config.toml
activation = "swiglu"
tie_embeddings = false
lr_head = 0.00693
batch_tokens = 16384
dataset = "wikipedia_en"
MLP neurons of a small language model. Each row is named by its layer, matrix (gate and up: input weights) and neuron, and shows model dimensions 16-111. Each number is 128 + 32 x the weight over its row's rms, rounded and kept within 0 to 255. Numbers have three digits each. A neuron's up and down rows have the sign that makes its largest values positive.
Before each neuron's rows, "fires on" lists the tokens most often at its 100 highest values on Wikipedia text that the model never trained on.

fires on: "ed", ",", "il", "v", "ign"
L8.gate448:147071141097131109120088133138155127117138097087128067093147134120121159126118157144138112180155149146102131149115126163153161140159154149172128163122122115119108175103134164129105149100107118080105087086166136186145125090162113139059149117158138115045094062117125140107128173097072156090
L8.up448:113081163172105133148118113176142137193098122142157071177115104100131153125114128130127116098136166138183108102146157113156148134138088152132140163113138064142109146187175164180161143115157139082094072112156177100130156177108174168144153109131144124161148116170146128131070090200115112093

fires on: "u", "ow", "ov", "ew"
L7.gate603:090175107101139148119128206129123069188108135086150101125146122099075115155178153141108082172178159134146153129080115110095101093119093091139118127170062164071106095110110152184092072145164212084136101097075099166113147140120105141155119156105097148139119115119050129054135105081126141114
L7.up603:081119149123102172100130234159092097141097152170098119094186067184134095117120151102155144084119152102145168128131153102110188139158099160167149117150135169085175150151125177134107127131170159214133162136152114103073148080133135153176167128171109104152078114149161168086129112126115140096

fires on: "ok", "om", "er", "ing", "s", "p"
L8.gate566:169117197073181113126159098139148110124187148126100140240184146102141084118160146106147122104116133112090115116087109126100127153122148133111145114141108141158157135140087167166114127128096132161147160101171118143036147087085106105117114142139099139093088142156139138195152204165130098146
L8.up566:133152158083113101090132136077188078143198127160048172167126162144132095138187176156166126126112108160081118147104125132077153102095052159117126119145103085103112152156135135103141119122151149196168088152179148146137096140126133060081114119147127187139102130111124115109140141155124083176

fires on: "er", "m", "ord"
L5.gate444:164200082168162160061108074137086140093099150159087099138079137154158095097094112051121095121152129115100106174069136103125090139170115132116122166173101158163102125099148101096118087133112125128163115141202125127147133118172154185057135170122121180179160115161117111108125104141117084090
L5.up444:139161109098159132156148088056158129137092130168126115173098135181106149120115088131164133075132172121061076167082119155129121184088159111145083201131107156136070111138129133160156046147191120107138130108132146137139081127237183188110111212121102151161127109085127125152091155147097085065

fires on: "est", "rit", "ar", "at", "ro"
L4.gate399:093170111138149098095093147126110152127136135105081158145140165091147149124143116093109121101133143087135116156152166181104129051098159134167187146184089122088183133110106130065122071097094154154145114121172087166125177054124089157107128091109072129118111145152155117089115153116105123122
L4.up399:136208095184136117090134143093134154168138131098088090151108129155146156122124132159154117147120075082076186213106138141202116128147123125121112096170143093141102083135163100114093139147076134136111137106134111111132139137110117043120130102147154119219124136170062163127117103076158161189

fires on: "ast", "at", "od", "est", "ag"
L5.gate552:125122150108108128106133166092136130170161057126094162178124145116194145139125145164156123145085151170117134151112191145100146078147153128129127087184097089168121150084109140122101122156142167085150117126139074150087152132154089132158183077061061164161096152137147083095130140125130082145
L5.up552:122129167116138135164171192162134177174162192104116124185162083099119137112110137134128109054096118163117167108215204076117106090159090160098119049169085136086126156118154111110155119099055136100145104124167118111090122124161110062115100091107056160146150058169098124122114178106150141150

fires on: "ch", "t", "ir", "h", "re", "l"
L10.gate441:096040117057143094189125125107086122140133188104108124130089153109136077111073143198119088135106142149124133112106136132125146106192195122186137110142102159161153094083111075109084057122137100181178136116101074146074124121131112114151158062109142116151130137108155111095120137129128111087
L10.up441:141121104093143064141085099150091102142167214129090142082124142101144114118081103115058110148142143153082129105077160144104169128234177194162079164058127138131162117103063127091152055109126100123135144104103087086106146188127124084168139092136134115131097101135144142111132072103124155056

fires on: "l", "re", "ased", "ed", ".", "le"
L5.gate133:110122120081143081127113166110069139118111158126108124124109122137120019118115113176104177154072132131120109115105101122072107130135153151150167128156063107134165061095115153108109075115103149088118097043116095093110144108129083087164101114147140092122125108143156116085093155151137116053
L5.up133:141134118150114106085153129119155121173115113060137181151120088140169122176107101156152163115133141103085120185148145126159129146093142116185148138123124190168054135143175188100099130080104148124156120123113121120178141079148092118158122067121168173156124118113161107121080122090095118106

fires on: "ch", "er", "th", "h", "ult", "ord"
L8.gate400:162101144083134090213058155124192084113119139095163193167050131135147114083069141150203177115121129192090109158138135163107145082110122155071136152146128145125135120154106117084126130149165093161089114154122132188124155128120114119095161115111064100112125121172140132135131151135100097146
L8.up400:134135119091077134116147133127100196163121107140143121161098085135168119066161074140108147160101150122089127136092121140114168179115132143080156156120118160178114146100165118124135101069130112140070168154155101046131101106111161220142131174107155182117087114118090140123150137101121120112

fires on: "ver", "st", "d", "l", "el", "h"
L7.gate39:096143106172136179162118173176153099153128090118162172095153137127198105144118130193092114125152149177152153122127058109117154126116095135149145117179099128155133129152096149123099135170192138157134140113154072161128204175153114125052152075087098180176131158097079106071158123105156132123
L7.up39:168169090178122167141079167137211167209125145161140193110155064165175101166133093134170092131109177159118084151142080119131112121144108161126118093153124076089109119153131120122106131123151133149117134171120111164107143146120132117118114087136103075155144172125132128133112091140126095151

fires on: "g", "ad", "act", "ag", "c", "ri"
L10.gate446:128149114140122085142146180138092068111130177080135118168141113128099105173074173192086199147098075129085153127141093169143093097093132167120164108161070069147092128154184103111103118142142143151122101103137170129080105094064130097180097142144100113157181133104135197100092119162159125130
L10.up446:145161101122122120133107151157186184142125094124116138217152157170127098109122155105136166158117107103134197078143175130119118092133076095109140113083135121061180090136140109123107124081130101119149104155076121150115227046148071181156121132149190141087132106166148154178106113119083153172

fires on: "w", "l", " O", "ra", "our", "ol"
L10.gate450:147095181098136121127153117138159130158104111120186104101096169100103126138152138159024183154115103159143148161160138134113097144124148116152169141133105093098130113133135099106075130163081127121085122176140127137112084124146066114100239103126121140122172148109176122078131129082129044092
L10.up450:103147162116119148123162110137147125138071123140119133076195162155115100125120082178103171197183132112186137113112181115121028068175159107078159119149122131084117107101129190094090094060136132153062101102124180167146176124122097110128154091153070135141144136122175170165112123144138086116

fires on: "er", "em", "re", " (", "t"
L7.gate637:060175136135154097138116149176131135152145141166133225142121140125146085127116084149100130113132112097099097094178140134147127101131104113086123134105120118157186136091149124111127114080070187128156122113122110152124137142117184087122135108138187106153099142207146151134062157132155124065
L7.up637:112158123148189139096129177145151118107180100124151185188117113126096074117109043092122111091104103089083074116131126109159141112130115113129143086170120170111107095147126112171101105099133186119147111148099149151116155086052168109159139073180139162146105132142155150165087140141131139062

fires on: "h", "e", "0", "s"
L5.gate531:121142118085178119207031104131057083101117092125142103098086078099170102133109188143118138124145143162116117123171118081082198148131189166132096163117106081124146126138047084117090125152158086142153117167167092113094137091144129113106150129174087120111144161094078194112145108117110105136
L5.up531:135112117126149149116072135069058142136164111149108113067090065100133114155137175142091051127133167169134164086132114112098174131128152139101154104125137116122075120160199174132127138127163108194169115147140143160126164139132056046069154072094121066120087174145176147132100144125115101100

fires on: "our", "ist", " de"
L2.gate541:134093137119094102158104108132070130133080128128069113137126128135136122130116112128115223101133127132151141134123132131137135123154088156127118134118192101089140124115132114132127121130046149082187055141126120061111136114075121198117137110120130135177122133110055122141185131069111129090
L2.up541:067128188110132089133156162135027126119117141123153099127098134138130121137124126118120138038127122121141099131129124129132129133145099077145129116113152029121219116068081124129135119137102138112128142130139128167116137131173129125130133098124129122174114128133133125136173130177125132116

fires on: "em", "e", "im", "l", "re", "st"
L4.gate409:097065174064149096167167134136117091174144119120125178173144122089139109153102141144148163173126160102169117115156231177083119121108211125188130113134088115155117083130171103119094151116104120097058117100084127117092165080112136110169125121183100171150128119146144180117070101098125100078
L4.up409:160107119133160108167112087132074111125095194129113168116122108133111106180089151105141161122148106149184092178167160110072086157160146162138128048082103157161175112107157130072119133081114148166104113081150181138097179137146071095106135135146173151102141138155118154165069144148142104100

fires on: "le", "em", "er", "h", "ec"
L5.gate369:067139117118125068159107140158131084089161141133104147082132120124157087103109117145177175123091150158069156147116142160033186079103089113154154123161107153116119181114130150080120119131154168148076105137174128167113127076104117118118199089121113120177115103116110129134166149111105118118
L5.up369:105148044142085127150115112126161158058079073143137103132118123099156105109098094131146175146104103080134100057102154098090148159146091130080107100105116095175145136115104136110153176172155071125083117117121108078111142141124117133099077140159108124098098118158112164184132140144072122095

fires on: "t", "ly", "\n", "ad", "ill", "as"
L7.gate331:095139095135144105192065157155154136142094120088115154079134161135160149172109174206113158126106108142110154145131116234111194109169169126110181189177091145095116157141117123151090141148103123105171106126153109146045155157117135167130203092124100137165182153051086134124162157148172093145
L7.up331:143159132131124159151095103130090073118145131106092180169157179113162168158126135137208157184145208109154136210126120200194153071162122157129138209114115111110081107141131126125115117134110128181136154151166112155083101177107101159164164110160131151075110156106118136092107095187143098145

fires on: "our"
L2.gate429:061139145124198141202080094129125131129117108130129082130141137127103128123126128124119155134134134125088255129084123133105118122128097204112131113133098142142076131186157134199131128132099128094111179124126120104126119125148127090119116134123122134163135132159090132117226126142143120197
L2.up429:108183125148049093108131110129070142140145114124098088129173127134066138119122121117139154034126129129200144124117132135113136131128075125123141130150103128130219135145064122157131132134215117079187130130107122165117124127106120187110129071130124133186134126110153131145255126112151132119

fires on: "ot", "ro", "o", "il", "l", "g"
L4.gate339:151156169146138156135133099188138161088120110070092116138135142131151068102097111214179125136125116162098132136138132132145124100103162164158189109159095140100117135128141145074074169166109149079141112129145097163080147086108088144120158074128125184151161102165143141166155104125141102138
L4.up339:087085148156135122100126108152106123163157097102122159123156145091151139133109089157161152093138141110105111087158164207131157047151161133135123135110109093110115069113185145108071145130154124095177118147120071154123138114146135087079191116201098133086105130184081188162143173097149109170

fires on: "d", "le", "z", "is", "h"
L8.gate119:164121117120188147141144213166094087140125089170083131133117105109075099097187163212151138074130156169143137152132109137132139149097135131139165136137098172128083111119079108126111089149156146135165131143137096160152078198146111174159101134060094111109147127116159108117170175122121140084
L8.up119:166156153109106102124125152104130129149088082082159133156163038151127070132126056101192051137083078130094094187126125103139096143179099148174113137152165091076081176152196109151133107195174139112137118164149113109151150200112087148149103177104055169105119142152093107073126156147122124127

fires on: "m"
L8.gate239:161108112150170126129108131184112104070084132127093156159138100085172086139109090111145130190079159173105131160112138087159125100131168070133092084201101095104081103125109107102109149148128101124162105083136146109114180073108128158206084131149095177148128115057018170166119153122136129086
L8.up239:094173130121123147110169090140087059150129141166137089113182153186080154154131139126185119129124171179124115166137140175119144175156094124114117122145133121163134131101093168169121065114192120128159132102104152151136156116141158134079108189131175171146123141097117122085123106148164140094

fires on: "ut", "ive", "p", "ite", "or", "t"
L5.gate409:129137147175117094109085143179167127115167122132174136137190211103131099067083095059153154111112139081170156166136144114139098159161098118095138087180110079116133107107144131126110081161068100137142146098156112074118087149133199152130084130156158092100125131148064131134093174131168099086
L5.up409:103090166149175151089108125147134160187101126122148111144188149087111122168121127109107134094126086128095145134155178165107139151140159093168121139073118123174165103144154158208152107090096160121146112117073095188104116121103132090047161079114119062093187087199185103132065121148127094116

fires on: "l", "re", "ur", "le", "e", "un"
L4.gate324:117114129070134127131094100127095140116078145137084176120187144135139111158109155135104129121087164108142114166071145151098156154130121147181159163147071128119204114133102165123109110145141154166129121117091073101089116055113103112183161118132165118087138141133176158106057124091145052057
L4.up324:174111126161146137144095074129123122191200165163101142139091202123138160106107094117094151110149134127157109122135134126171136140122133127095142125125129156173200175092164190071179148146147173116161157120139133115126102126117102150168150097125149152121149141139078108134118118088148132127

fires on: "ing", "ame", "ran", "es", "ed", "'"
L5.gate186:124092088162138109118113123082130106183136077096098091138115128128170100179159166195051177079115143187098116087109079159120166106110109076183144131169078186114109161146166105150119080115127162120194096056116127127116097118111125141125146090105130143163170117139101154159176099116107113115
L5.up186:090147179108145153132112109128131107157176073076176105190133186132161152128170143086111136093140139078107124170094103030109113118154154158129158198134123138103097113179142111113175089149183161115099070096113115130109098128093131133157120075091164151140168107105164108085132119114107123122

fires on: "uc", "un", "ar", "e", "is", "es"
L10.gate170:104141111097178110162130133119148129114182150112199135103132111108110100108099110137093142134137150164140152096152165111131108144149171121065104103151061109066132113112076093114097109106092156095092089135136089180214148080094099121084175178166094093148111140157116149145098125118114073125
L10.up170:184132091120156106150124102068122194107170157122124128113107139127120108167097135153095154151090125104132158113096150158156075185128117119125098123092082109091117092108101093151131072113092179057136129158152175177153161110032095107089119119125154120109195124105091106138102204139130091088

fires on: "l", "est", "iz", "ar", "d"
L7.gate426:081185134099131083136117105179152097149127148149098171120209130105097110086102137132125171172116119082126124128110104115126097113158131165167131090155109154135098116070148180166108141140170153136077104110139153120145150097082134113159156180163138109114139129167218103184121158121117116119
L7.up426:095116136105180120147135132121161097089156143149134128119149127066128158132183149138046169157084114178125124124150147165126112141165109110103158147153158186133142166109223080149129144105075147111134174127150106176152050166144076148158149136131188081087134143117169146119114081118139065124

fires on: "r", "ear", "el", "l"
L4.gate49:129122124104176095070102089149127150169108121059187169112140168101051114124161119112071067139085149152104092146128141135147122113136134106097147123127059097077135057143136116126100059140126103061112134114130055161147147133088082140112145110088153071120103151119120097095104150096115080135
L4.up49:087123118117160113097164113120131098132127172107082153163133127171130103132113125196086159126116192192137136159155067093162093116111075118198112079165103120121105117138119145178095169196115118134142047157144163179123104144111119193118146107081165148185180135126097133128165133107111129071

fires on: "ly", "l", "h"
L4.gate153:095110110081138131139114113127114149160124106048158089089118187145099088127117181184154186090043186178035116135112092155135123134174159131148133160147054161104141123129101102097129128160145132126136134116141134150084136051104113099118146103111141211168153133115091177121139119158140143133
L4.up153:140109088178134161112147055127126108129164207055140111123177128110119106168108152121143174159127134119156163151119130161129138023152121053132102081119109143131071096109110106126085150146095061155173157122132129135108202101122179146158107163196124147117141118172128147076129075169099095155

fires on: "ern", "ow", "w", "re", "ew"
L10.gate57:057147171134121118146131162141136106189120147083153118126053069112158134103100191103154129084166144108174167128107166066067163144137114148085141081127100136058108105158113123116141120166111170135083139133135119169140104114121135119108172126073090113127085152160052142121179073114134087040
L10.up57:107165111104168094166109156146077095101129128127115100139168102131069144174147122107064128174174152143160182117089143118126102089187087084168086151121122114071151105116184128094143171188089153113078157095175177160129153139072184144100200177198083066107131119103149162127104082118131116089

fires on: "g", "as", "ad", "le", "h", "ers"
L7.gate517:098116123113083163169107077079148115142155151149089130102089132089085101182090160149181143131112138106107141063156110130180148099138109100137150117139095126136151083106107099191110120158078136179158139116159081204097113128085134137140159075072106122170135133145135137129109117159106077050
L7.up517:141085120156174148082147052128096080101141165133160118159129117127140129163165167102143156125138149136121170125149133155168121119098108091121069136128138168101097164136165154176159168100104091177158188130143115138131129103123163077096197143122165088111079115123092153154111089161149107179

fires on: "c", "as", "it", "h", "ad", "an"
L8.gate44:170124130101129109165081107144148069169138187094166125137165105151124142154097127166127076141138045155053116135153136126158132133139108088066131163147094098099133145103152097107093114068125133134081095087147143108105124064175100107150115103113098122139211155134123208087181105148137173110
L8.up44:080067150111134123125148041148119136141072137114106164159184126145049167130105198139158133089105059077123076097108131166065152115158193123102087131136143124083106138122159128120090106107142126144103120183080126140108105153153128184172160143118122159106166117149149208185146142123118165170

fires on: "re", "t", "ad", " |", "id"
L10.gate181:115146134117166073152106162161094122160165181073169146072142154111109079103134120151182125143163135081142118121191077109135091131109084044135167053102063128154121113121168077166085104097165194103092128122142150174145185095138132145151130115137131205154135137143127163156079136150136136140
L10.up181:087089069101160131152121146160116150121119138124145157141138145171111129155128092122116114149101091056141072090085146160139146182123143111156159113094128153106143086148115159149097106068129132130127129135096128104147160108137046130183132128150094112086098145129244150222120134077075165113

fires on: "et", "ward", "oun", "ust", "ive", "ight"
L5.gate73:099153100182104123143125157129065071181111092171182111169110123128177096113131166146154107146149153161139152128122143069115046162164130141144145124144130101123100132101078155168125149097071122110100125190130186074085143199143123126070138106070106120075139145100111107049168140138103122079
L5.up73:134121122114122143117138140124087125090117134151156151126106175142160147145082080084056085111074168154118068076078173146151146161093079170093111137142089070146150111128156112132153102131117112124135176116092135140159151085149140142082171128107088098179176207173150149099143092113114161104

fires on: "t", "im", "y", "as", "or"
L7.gate497:108137148119126152117137077176162066119145080096219104194138128098106109086102203155193100107165083146152146114127143127061137175149114159136106168165118091092098159147129128115108116127157131142141144136132164132125091146114115127102075134102169164100126129089033144065106146106094087066
L7.up497:097130127154177128117081116132105126180143079147163131132121154100135128080089126043152105132150119123163155117184158115140161123156177141122068179184090140164138120182122144118119165113080129058187153145159132171119089176129136101081111119138138134118166139169067096064094073199143122093

fires on: "o", "ark"
L2.gate476:160099188145198130151103138122064125063090137131109170139103130132095132123129125142123177146129131129074027132157133128153137123136141143134131136143136093115139125086166125143132138118162125137175142134128131031126138123223111103223123107134129128000127128090171137135124135094134129119
L2.up476:146058113112111110163136127133177122155123198124107122129088127130169129132128138133125235141126133127075205137122136125059125127131111184119125132108074168124060129148120120160113132127095129129022122128136131092132135131125138106131123055118130134218119127209170126104136133168097128020

fires on: "t", "im", "o", "us", "un", "e"
L5.gate239:112104162117175172132093124142176143068093090104154158163130155206125090112104142129122116170078073132165157113164073090146062106108170119109102083128111121088160095138105151093131139125137161125162074100106127165066215125129126083082123159060146104104147110117140159133137153147171125117
L5.up239:136143078098135117127120136167083180098108161095138132119157173171112121075184118113167087099043121114173120167065135112165124106121097146102103089101105092121167125099115142059171059138114190053147117138121149152117129113081116123129151136084164066132162130151137108133120181102217080088

fires on: "et", "er", "ant", "est", "ch", "es"
L5.gate261:151237061133158145161080132131140176057074132097075121153144125156136102115093124136100117100157160147102068124096143150121124162146128129105123210184098141153132124122092067147089111117134135088101128110160110130130068131138134122086119135133051084144117151169142160128108142095077156112
L5.up261:168169075061090171158159186134201136089092183118113102102122052119124156102106154133156150198205129099107110182136099138102105119176146114087113145108124129130137156122113121113062168113118185044130071159174147111134151145141138124121086140129122091144120113160160072125109131117072149091

fires on: "w", "ol", "ent", "old", "ov", "ust"
L7.gate75:094180084109181132098117103194172135089123090135170101142106124096145049114119150191117076124114144164128136117119121095102177139101154099123177185155066118093103142097114138074111148149115118069088089097124131166137091119156095106117179065164052117099116172142131082152123152063118148107
L7.up75:068165138133159156098078104148171133129127075143150138138194115094130145095069136123096116084115106126146081130130161120138080129131154158087129162126109147123170111132129134078127097125140074048038147141135145115132132137115134119106218124154084132077127143194136142154110118121056084118

fires on: "es", "n", "ame", "en", "et", "or"
L7.gate432:112035069107165098141141158115134145117133120063144186191161127069096063155119096131153113078129136124053118130153160113103113143151130141145130131095096103129112081144103100165132108108075174110164172110122107127091096080106113116159076148152133148128192137147137155135083106162146091142
L7.up432:167164126120103162099124156146121098156146153111145186204114116158098124106178168122126106104112145125187129086210151158153096098034127167115088131124118120097145131135089150152110118078118100132136128110102128127163142111145100090150153110069129112091121113122120138108105115097120145167

fires on: "land", "ore", "ub", "ost", "or", "ame"
L7.gate71:129105125142156128142171155084081111173113033092140174170114149097140122156147153149139120102110143198074085128177233157125117120128134095171091107140102115160122144111173098154117115120098131106167184125164147107144100116133131141130163118140092168107117107116115161128112119141181096154
L7.up71:174112119184059103137148112174104077106156115144139181200056143144150134139122146090119048094080073177162068175127152101116124185084096116127081148115144110136139146127121115100120131115159185094117132173141130137144143122131141134088101170088075102157127124093172058105076169116152061215

fires on: "t", "p", "i", "y", "a"
L7.gate570:098113146102152059156075109151123161161107127165190118125142169061105144145076165114101111159097143063110125110162105081144103110144153153101125086155067136147099104057102158110100085222066141110148087099126130130132150125116131103143156108080116119153139110149109177116107165129105131117
L7.up570:148091146132140091099096097128150119079112128183135143162141141134094151162112194136073157130098135088077127140140147099130150110148113206127123113107115113182111118177100136081175145157087131108102113157113146100088103087081078102112117063098147130121133154156151181107073129199180123138

fires on: "ran", ",", "il", "n", "ar", "ed"
L10.gate85:083079146095147106113125108115139079198143135129138087116085087101098097157117141137078096197178133116118076180089084114114138073103129127146077141126098152109036112105089121199084117151164133093106093112167113149151100111125157141126143081124074125109123146128172118124138164136129124120
L10.up85:100084162092156139113110131153126156167131093105161071122165092128105116142155103163116060133162140130083125100120127035106101089152168116153140181114144139123143105155157077152131130141136190091130105112109163092128182151108128078122082106120120090176146153129126103122136146159113141085

fires on: "k", "in", "ra", "ord", "z", "d"
L11.gate279:128145121126151109147143129117112086182063067081118119185130119119133093138103157200109108129123137132078102108160084080150150216127144189124121104128117165144105077145101099081044070137138116103152067112154099078124064114142093134139152174089176118116137094143103123124075119104090115122
L11.up279:145167091119135123120173122125099148113068041096106135163132106117114145131105099156138135126157122118102095123129095066203121205140148188124152111118142114127072112127141127056124111113145127131083094181125042055140099152166098111141111150092094115089135119136164080169106074129106173125

fires on: "od", "am", "at", "an", "al", "ag"
L4.gate356:169117164118147122127124106159186092135132103100082135189079140154134155094155125135143115131167150162108148137160102110098147098150130111107141113161143106094088192121138118147085147163116101103146092130158144187096127090114119164151133177100037137125157180091084104207169144105138116202
L4.up356:084160153116142129115145105145142140103141111105158147116124159131145190131107095117138032085136101104143105133100147108104133112177130148082149166127105105108120131157122094099129122169094114130096094056168120138182143121151106076091082157099081138147112114169095120108145168153123132105

fires on: "ated", "ann"
L2.gate466:161148156117083086151127105131175143137106230124115099123095131129086111128129125125111206164136123134111136134152131132092126127142131148136124112130138030134170128086089126211147127135170112234127149130117129071134126126194123145222129009126127124131123124075165142136165129118130133233
L2.up466:109145079134093101117134109121093119105178145117109081131125130133162113128120119116137170154136134133171118117233125130144115131131167093121120129123143163161147129061094130163131129124104149058132122133131135054124133123085136165156113147124140132106126129040085121124185131171080130082

fires on: "A", "est", "iz", "es", "ab", "ec"
L4.gate525:121150167138132108118113137094131097086109099153076199136158109112100107168104068173141163143137093113145076118140124167113106122098124171135148133122124207170133223133127151178089129108122201179135137103164075120101121112095193150125142140131169092118142126173181148152127173150205110153
L4.up525:153101096142089071129116130109131100170127116107118150135129111126146116073089112161154139120103117124137086174128124150111042172123191145155170127113153172135114097115201131119126162084101147080104147120175076149163123069157079107088114083132140141119112149129125112131126108109140111161

fires on: "8", "5", "9", "6", "7"
L7.gate467:107105098144176120105104129231064116186155150075170120106074149119126122165079136103097093161132207158168163114117153126195118109138194087110117146121124130122193127074122095164121069089136092112130158123158080101091166110118098113117159133087170168091129156175115160107103161120146136130
L7.up467:148125163195138149169139117144088115149085097136094146086186135073070119109057109102146165127176132125129183111135167179127141009121148112132135142118116090101152104186143115147113115108120121187185152162157156099073170130110194118105193142109129204189172157113115151127122144113136119106

fires on: "e", "ip", "m", "am"
L8.gate435:160120105164189099056087108102148078143137122144149100168155120125178089118150139093103125129111072080117103158113172116108127164136126148149102144135131152157068179127171174088133095105126107112157099133153080086122140161109164170166149109132119092137071142109149094115137135085098101112
L8.up435:127148183099152148197153116137141146120106094151136137113110144106120182149112118105150192131035144104095111226101145164169188147137163136165145180133144159151119142169123169137122064195134141142106109110137080121101122121115092178193137138130133124194101114107086144138085208079103182202

fires on: "ee", "ons", "ank"
L2.gate519:107132087129075168099161143127071126069122187140172115132153126125052094127127134133122142121138129125086172117081136129167119121142206171130127131115151144122098122119213129045118134128116105172110094129141121160120120115134118158109139162130131126147128118152056137127058129134137124175
L2.up519:165200041131127083122174102129110141085107111122115122132130132118155122133127123118137156135131126122120143125159125121167132123122010113135115133127189186117117131147090134106140124116135119106211163127154133057119142128110129122149136012122133124090120122077224138119126124146139125105

fires on: "o", "ual"
L2.gate453:089050050152124105102118126124029121102156188131054091139131132124242141128135124128116132182136132132137080127157130130159129133135105128122133123126125118123229126057117130175142134120105125074126113129140122064123122137186118053228123076127122131037130128172132141125106134172154132068
L2.up453:165151078109158121166122082129048111127069081132141120130074122122199122134123126127146150021132120131108137129192129123087123127127140117113124132137149117129038124077055115103123126125156139174081079127131128061137125125118141079138125074126129128065127132207135140148166129136090125039

fires on: "or", "le", "art", "ased", "ch", "ord"
L5.gate394:111109128136147087192101115139136121085152120087132128081064105072180076140087133152109137101081202198138100096164091084053112105153142138154148190142114096109157205128120176130116087130108106118119100118122119147106154093141093165074069088138129136069146106124030156164138172088133114127
L5.up394:148142126107114141177143111157119167166126123098125088206084159069159116133209105178122142135127089192117084138106109134115115145078134046110112166106132168141149146128134126085141159120127142053102151075167098157150116161177104167127125159121165130134100119111118131153156109147127110122

fires on: "st", "t", "s", "e", "th", "l"
L5.gate366:119152087140111144140089148121099124150142128169135115117136109124130104068119112115080179177164111192158183145122136101110150172168111157152120140150154077163124184134071172097124128113110123116059095172181120150129110140124169076088137146133115103085098074119086047101084164101110155091
L5.up366:119130144130155124160144133154161181144167177143094090108128149051148114128125104107131165131162125189105140084091174103105215165091162049110099093141101171103174141131163144120104140174125113173174162054070097154111166148119112139100180134118096136102125127131083133166152072141103099104

fires on: "ad", "er", "g", "ar", "id", "h"
L10.gate209:044145126130170131115034151125155070172117105140137124109162151085115110100107165129153160123137110111102080137179152120148117144186184136105163133115090143165126188165143124098110123151073128145099154120174122117117151118093148131103175163153160145146132124146156208115109138129094069116
L10.up209:118137034123132126143107131116186101102157158116082139138156145163137112085119122088159129160173078129150167142125120138158144076145113153132157161173139120087150164119107093164145137112080082146132142127124120131117138109088106152134138156166105107161138117162132203069113144169116048182

fires on: "ly", "m", "ing", "p"
L10.gate223:122120133140202148121086104140067075113118122123117085213165111149069132121183079128116129133081111137067140202148073102070118139095079141136148139160098162103104165129088130154076110116136155142159172124136131126075171083164136132164114147103083091159136168124187113154152164103160103074
L10.up223:145103112160123101159137101133139096085208132114131122119126149111171207122143139147070140130092118136078131155083125120085147111123045157142170165131093143136159135078098144120095169119140161156177148094147112093184139106171175056085104102140137141189135127118158114125154119156144061120

fires on: "ound", "ich", "orth", "ron", "r", "ear"
L8.gate525:083109158079163066132131118145188106146123143113168147139102185125089099161157129165081137118137148133050156136136165118170148104115163134138150139101049149135168084109079085170130123081052185122114050153105146151114134149128119115156120115126162084065122113159106140052091174142080087092
L8.up525:080150137155123090115195150118140123184125150133112120172104133136093089147129139111115112169141111162133143152145119106133145124127143127103150072093083221116103071100127089159121142177111083127163130140149126105144179122070131156149166193124142188097135158177127083144198139108147152219

fires on: "er", "a", "ak", "av", "k"
L7.gate587:116102154140163119167150111131133101129164157124204162143165172086157108090105143111145125182089149106096067136161120129151126150095135128102107156172128159108162119101156151058072124151132166076132130078179088103139158099042110096137129166148141147113150127178168135142083060129177141121
L7.up587:054114131104094082110170079141105144146164168174147072121116103081174138141148195162113161143168134181179072116108134147117100089129154168112152151085163157103118167114145130128112098109118114113125167141155135148097130132171147153149111117143152152174127119118161099121123175103157084157